Weights of a small transformer language model: a variant of Adam for these matrices.
MLP neurons of a small language model. Each row is named by its layer, matrix (down: output weights) and neuron, and shows model dimensions 128-255. Each number is 128 + 32 x the weight over its row's rms, rounded and kept within 0 to 255. Numbers have three digits each.
A block is one neuron, or neurons of one layer that tend to fire together. After each block is what it responds to, as a language model described it from the Wikipedia text at the highest values.

L9.down262:109086081114143125086116078202086145071143063126151025173139116175155104103129072164118111089119131178145077148147151129112147197136072114143153107097143147132180156114166178185084139124088151134164109130149148156138129107144201106121090168090108115101181070138118049102141117138098112115119161158111154150138186123101174151095143099058156104107149176152108116121114148108073127065184
L9.down296:080154156121092123102106116097149194123125095104085120152158050207191138059110086132169133212149139094037099134161139168120108177146119164045167140094198115099133161138095115196095124126113168112165083112106098147153097075115135099151168107154090138154119087085140095139154118167179093136160089206153152120121165149157128129171164095092120150150107167136098120085105090129096142134134
L9.down411:081199127096124107140070081169129110157118121128134080171139119171143066061110140128149082100082063135139139148155123099084147115209144084115121114125140072151123138161103125117087148114096127186149145067101097123168142089107109137176150141171194114115158143143221163105110158116125144146107136093090130136176115188151142109135146187202162141177110122122123211092122135222135125121127
L9.down777:139124134072118131087147104098102172100118185130174148117172053119141132103151100165110116098141147124159132105128162137160147165129095143136150150175130121123199171118118151108093068164148055081092152157139155161162175113078102123087131062126160147091221153139161163085113133166108133109129133128137109167122099146144147117135154171140099123117166111131145147186130086096161152066096
Responds to: Fires on word pieces inside longer words and names, such as el in Telugu, telephone and nonetheless, and on the opening pipe of a new table row.

L6.down164:113167113103100086151184119121125098136116144212168151036153135126124146074143093080059139102111180152105118123108106073162140144097139203152088143103084153126146173156192152117158097073104171138164128109113158134123112127115171063087141157113150137144147107152133094167154129128158116076133074102125154094095167125141146146116103114151092163149145180163131164128151087183099108122159
L6.down219:111145164160125138025148135141193144108082176116164112137136155171076146133096092120127167060120147101168123134144146099179096074150166170157141110151130104130096135170100100127124092094095183194123180109083167102171147135165170105146115117154138179062120197077100161157139182161143146166110147095149175141134105167156106111154102122121125127079137113113046156082110097156178086087120
L6.down247:118131157108099158128092115102153143132116142077162111173141129096090109164081146125110174103147108132124104135113123120155116076169154088123102127122122146141087160146145121104099096117101172154076123155086116157188144108152174126178135111049161103125158114190142078134174122099099120106116031154120089126167116091109104144190145140137136157077147172139120103143160130116132086158094
L6.down299:094111123196156126134131132148163139166132089130110140102111076168134106118098098113136180091131196142114130124126109107056149171147157158149164120138139166127153178136140109087124098075152153152075123100121061119073081148110182068100150144096125082136109092122115164114051153138133145102132219124100112109127151102121107105074152151079080175135145180127132113112153166127089132091136
L6.down302:062123151169122106141127135113136108123111107161131112137093125196150153135099113139135096150086204136169116139153116183115121153101152077149088100153138106047125075134119128174139159123140078165160080143074176117118092133089163094203118111147145144095129159132118070156100118156130083144085097126232093118118146114120135096118097141064083136195115128107152080171130160145104075155109
L6.down324:084073126143136136143121159158119133090118111115113148115076163105158118176138158135188130179202120187125135130099137085147075078108158136104121130095131132097178117103130129174169119068122176128127151146126174139150153154084175149154141084123134121101112172174146094134138075189074072182188158092159121085189160158181115060082185135153138141136075117136148182132140109092130125125102
L6.down468:126094125142148142122167100123117100110108141141086133128169102112124143119106122085159136121127174102114105096093157125118133171147156156121110127111124135123091132162102135122209073085103124116122196135079228055097139181145162141139146070186107136102188015082135125107096077194095180109102139108135103101203164130150166185107080118099116176103138173101104154110132118125163131123154
L6.down556:133141174186106130105125146152128160101163133088160134137152121106140150065146162094103130133124127163128157137124120089206172169166171110103168103119137111062048121180142059170120112081165114144153092148084095156166147056131133147156165144135094124129135134134188136120135061143118159094117095084114183122101106165157113124114149157199118165099097185116157104145092180092074174132111
L6.down663:115154113100126113142138093119096107168123131099151129143141135095109079175098162184126140136164119110088124136099127109198136115100125143127175129094121146125083122164143155074118091136056140121122141155127104128127161113121111144147136122114132109162123120107149152095122132140130139157111027136148112140106105088133099121162210125138104134080121130184095151096114101128158085133125
L6.down703:095131141185075151127105101204139185079124103169171144123221084127158121135112113050186151139138142104115138092198147097100100105154143162187082113098182112091105106128211124135090101121086063136130123147141151132137116143078154074116113115114143133096158132123114115136120184114082114134125107162159155142146112095153111072090086123108061162141107106145138116111135125108202093104156
L6.down828:161113135147151155074101112092098079123072152087128132155106134121133154195130112148130145081194112105108128155131153141118179110117186136103179103145116118156111124113121133130092132199113132138128115146154163140155134101157147104093138131114116093133112156101131109148159108100108153094101141118122124152095114107183139105116090097112059135090125123169153153104117175138033116134115
L6.down915:123150153103148103105176072107114067128128120136170101091087136135133136107076107179104153123158114091175139114111112152159101125130159189145114077115159119158189130141184145151095114105142055084144152172134138118126162145160123146056143113167158097140123133162050069123088141107166189131174136134151151156137125113102115108118118148063138133151092178133133130069146127187184126104096
L6.down968:115109126106107131116144129109156078119139111181100167071165167111121160114118138136092089149109130133178191097178105071160180157128126118144198156160120105119169167192154116079144178170154197091129093101157044066102150142134099182114117134158121058090113158094158176115142182165134094132159139135135116093068119094098129157108127123135064110133117124143115133072088120122115094167151
L6.down983:148104114127075123157143140210164099108124100110146142120132156064115084156081169125156106100179131160107108118129151127105106051102139144157157144077126130090099111156155193134076118112071126178152189149180096128187134163131125122174081135075143178093127099148141141133090134110116124097159097123140097154144151176154104119064091111078112179134114119143091129131125087123209127118127
L6.down998:097147086106192093130105114115152095132104134169132112107111099112071135130116173050096170129113138109168170137207082210224144169125152195115084144053119131149146155162119089112145143119164107116067149162125138127149095141140133109151108116158105102090196138128087098145185104059100158109161135064113111112122126183137141116104081134172175119124153117088097160111120158151079063131158
L6.down1023:138084154118117117177122152111184147146183144166135173144148121143124124105190124041161145060148126122103109104160094141136128140122189044156078180131073112157127108099149114129078197099162124130075171115152150094092113094077123124088129054078144057101113123141127089216117193087151088085153176085141116057139128135103123091075152158129129171117073172143123158116172176149102148119136
Responds to: Delimiters that open or separate fields in Wikipedia tables and infobox lists: pipes, line breaks after table captions, list dashes, semicolons (e.g. "| Census", "- Born:").

L3.down996:142120075135114070149161058172155136095048139140174112149111116164116132205086146118109072146155149143106140105125135149082112163195130126181171077149122162176124163123094100129122124080139136085127117132066107133147091108176158076139148134107151131114140118124089170150137127119161114157111156083207107136096134129132144157094167076102115091148113154091107126078177099145117077110135
Responds to: Main verbs or their final piece (e.g. "-ed") right after the subject in biographical and historical prose, often before to, in, or an object: began, started, lived.

L3.down862:164116060088156149095079107099053137118107109094192171110166163152168192126150123150147137112094116102141146116187149144152148161121103128134110124121112100119151175115148143117109076174129152133143176160118141169165161117167154088130133109107119121180071117053101113162123111187086086098154116100131086113169057070123144178102149211161064170071181134135102145150114103153123155105120
Responds to: Line breaks and word pieces just before formulaic tables and statistics in Wikipedia, e.g. the newline before "| Party | Candidate", "median" in census text, "Mean" in climate rows.

L6.down194:117162149118171149165114108088114105098107124113135108167142091119128150141136145114145129080126132077157122143126079129132100129117106161146137150075173173136129132141090107098118108114141125151123104134142164132147134121115109101131124126109123120116086067120092115103165132121164092158074255104140175147141159146123124125140107097064091147132162145153068118110162148076123075162140
L6.down353:145147089035046111162086131117148133109089122140115141086133079138179087121094134111155079130111175084114105120175119099130105096204136117112091207108107137133072099108080130096161127113099125169183146089151154147127132125106132109134091132088155111108197092123163138152129151112138046117085142116156133154146188179133089158139145109114075138124140133189147084120095121071173103157067
L6.down373:141154168126124102128144059186087112118041155151158114097095191160123146181134152096119141099140107183092221103134160159148111120068196077103138076159154121127125081150096196069087088150153120184105193159113183124101123144163094152095119110095149082125120081126152168126164120137122088158143164110121108124112089083134137137128138164138173148086066106108116120123126084186120126123171
L6.down384:144097121189161097119105123091173094200124126079173136122047152183093137100198127132160138154129135154205142128117180131179124147056131148118150147067165131139156135159121111174069118165115129108125059116165062105131186182139123168109140137127094176102089098111134129101098172123103145150123178174054116127158161139163122147104156168111119140068099130124113148105131060147111136108122
L6.down389:124142093121102139129134200165078168156118135082112143091109131115136169103051131115098133139130127112190151141159163073189158149098131088149103167177131091101083154173131088114097105114126145154098104143096163113165176126103160157180148124085071171103071144143116128098156143209125146127125096087179139157089118134126070166175081177057165094130091144132144126181083105115120131133125
L6.down463:163151087075091127161166106167120138118107100136121125155176100197121137134135089120109127071151126113132145112116096149139142133224113084119141122130130127134141089116153131105105093101157150136142184138096175095118101072143167135076119163093083142163141124085152125129190102112135122145029111070138133124069086117124160113201146123101150161140076098095112120155083099105099056163076
L6.down484:165166225075135087102099118102141107160108116106164152158113148111088157177122131135115169096116129161111125070138128110140094107084107118137160112180125088117104114147106188091096148126055145149133107205144098123152071133175111135147170135140110058094054198084109160156155129079166093123106150104094147176124105125141188127126137132125151156100133101111098152097142144164136094142130
L6.down521:152135085131107089114117130093066138129167104169141106096171075145102155126143172104124133107159134160142138129173126097160098171130170109117098159151151133075134147119136139122111128145113111157147115121119108080094136136174119143149157128120152098182125160119113133173144117091147140116116175179102120134159136169145154129142147145154139173102148129167137117126191090122096126173083
L6.down610:138116181083097160080111147128128094162049180135149108178065150087117178141137114106124062132107147140109080080114164148101131120109087152150148138096139195064088109067156134172146113196099120108070118172150122119152083120110160039095147065158173150164138118162216179180098120068137109137157155118115091098129090146121133098120096074127156136137110099121160112200126163132134128164209
L6.down614:138125126120172123112129115160138045153093118125194150129067157137158127165165174095127094095162124108096131111161133090097126094171094127119106128133125168129140147109111136145128128171133154128112086131092161093174124132147178137124094146094108146152088141176145132143135114146142092091120140144151084145121139073152186155042080156127095110109143125114119120139109131088086080127139
L6.down616:129102134153119146129138140118137121142160156160114095176132137116110081139141141126129164155113123159113196088149097132092117099156120142153120118117153174088087204100120097141128117157159112141147182186123126086116144150117104105124091099106150105159056103074145080141174130141123125139075255044150153125112117171187157135092153164143159188115125130114143141117137119124127104169105
L6.down890:131151103117134114074131138111135129154175115171125103131120101124113123151148122202073107151147058132200087113106138154141104101124142110109113116106142119149115171133164157156110142121126114130143159130145121156136124156126131131149129159150161078122140110102116146083118092124121105101136188122165143145112119159103133124095121110107107098110125111163115145087116130111141127151114
L6.down910:172117114122096112184136115186179188094123121138125141156111063169082144125055115081098105179122160121094073151113167150110158088125041091106128054176107115139136127099114137116065115111105079095137175129132107132137106200151146078173165119134162153123135193111103149133123136132116162106141142135116139149149170116162137161167114078138139112125101161127119096134190149138124173173078
L6.down921:082080177140122082132139150079164132121074131120157162084096145076121104198103036145107085168098156061156158104157099177146100162099210124179149080067119104175127130138107154073107159071155101135146121152080123130155160103123160145122158138153136133155091144105102137177137085120158097087167088117101087121204119140089111111147137170168129111113100110121133146084109108160159165125118
L6.down949:189126116160126140136095207087070196079142134158157104091129186128119080104068086148130139127096140141149167147177147133145080113130125171090132112135107115137080092108132131139184147179112133114126087118132049163098125140108124099086158165113144167056108114128097128114105070149104118113144224129141132127190149156135101137123063146137149118116138118146161126078172140121108117144100
L6.down984:100085135174155118117113105132125165095098073148106084108106157136094098155142174139152141163113149179120145084150087151182164120085155102131160104064184146155152136128100144114166140176133129120100097125110062115093143121112124141172183122126162113127132118128177077133164144161140142148098230070078131130177114106129185079086095129122096105117134189106124109145101114170134065143072
Responds to: Main verbs right after their subject, often past tense in biographies, that take a following object or preposition: worked at, served as, signed for.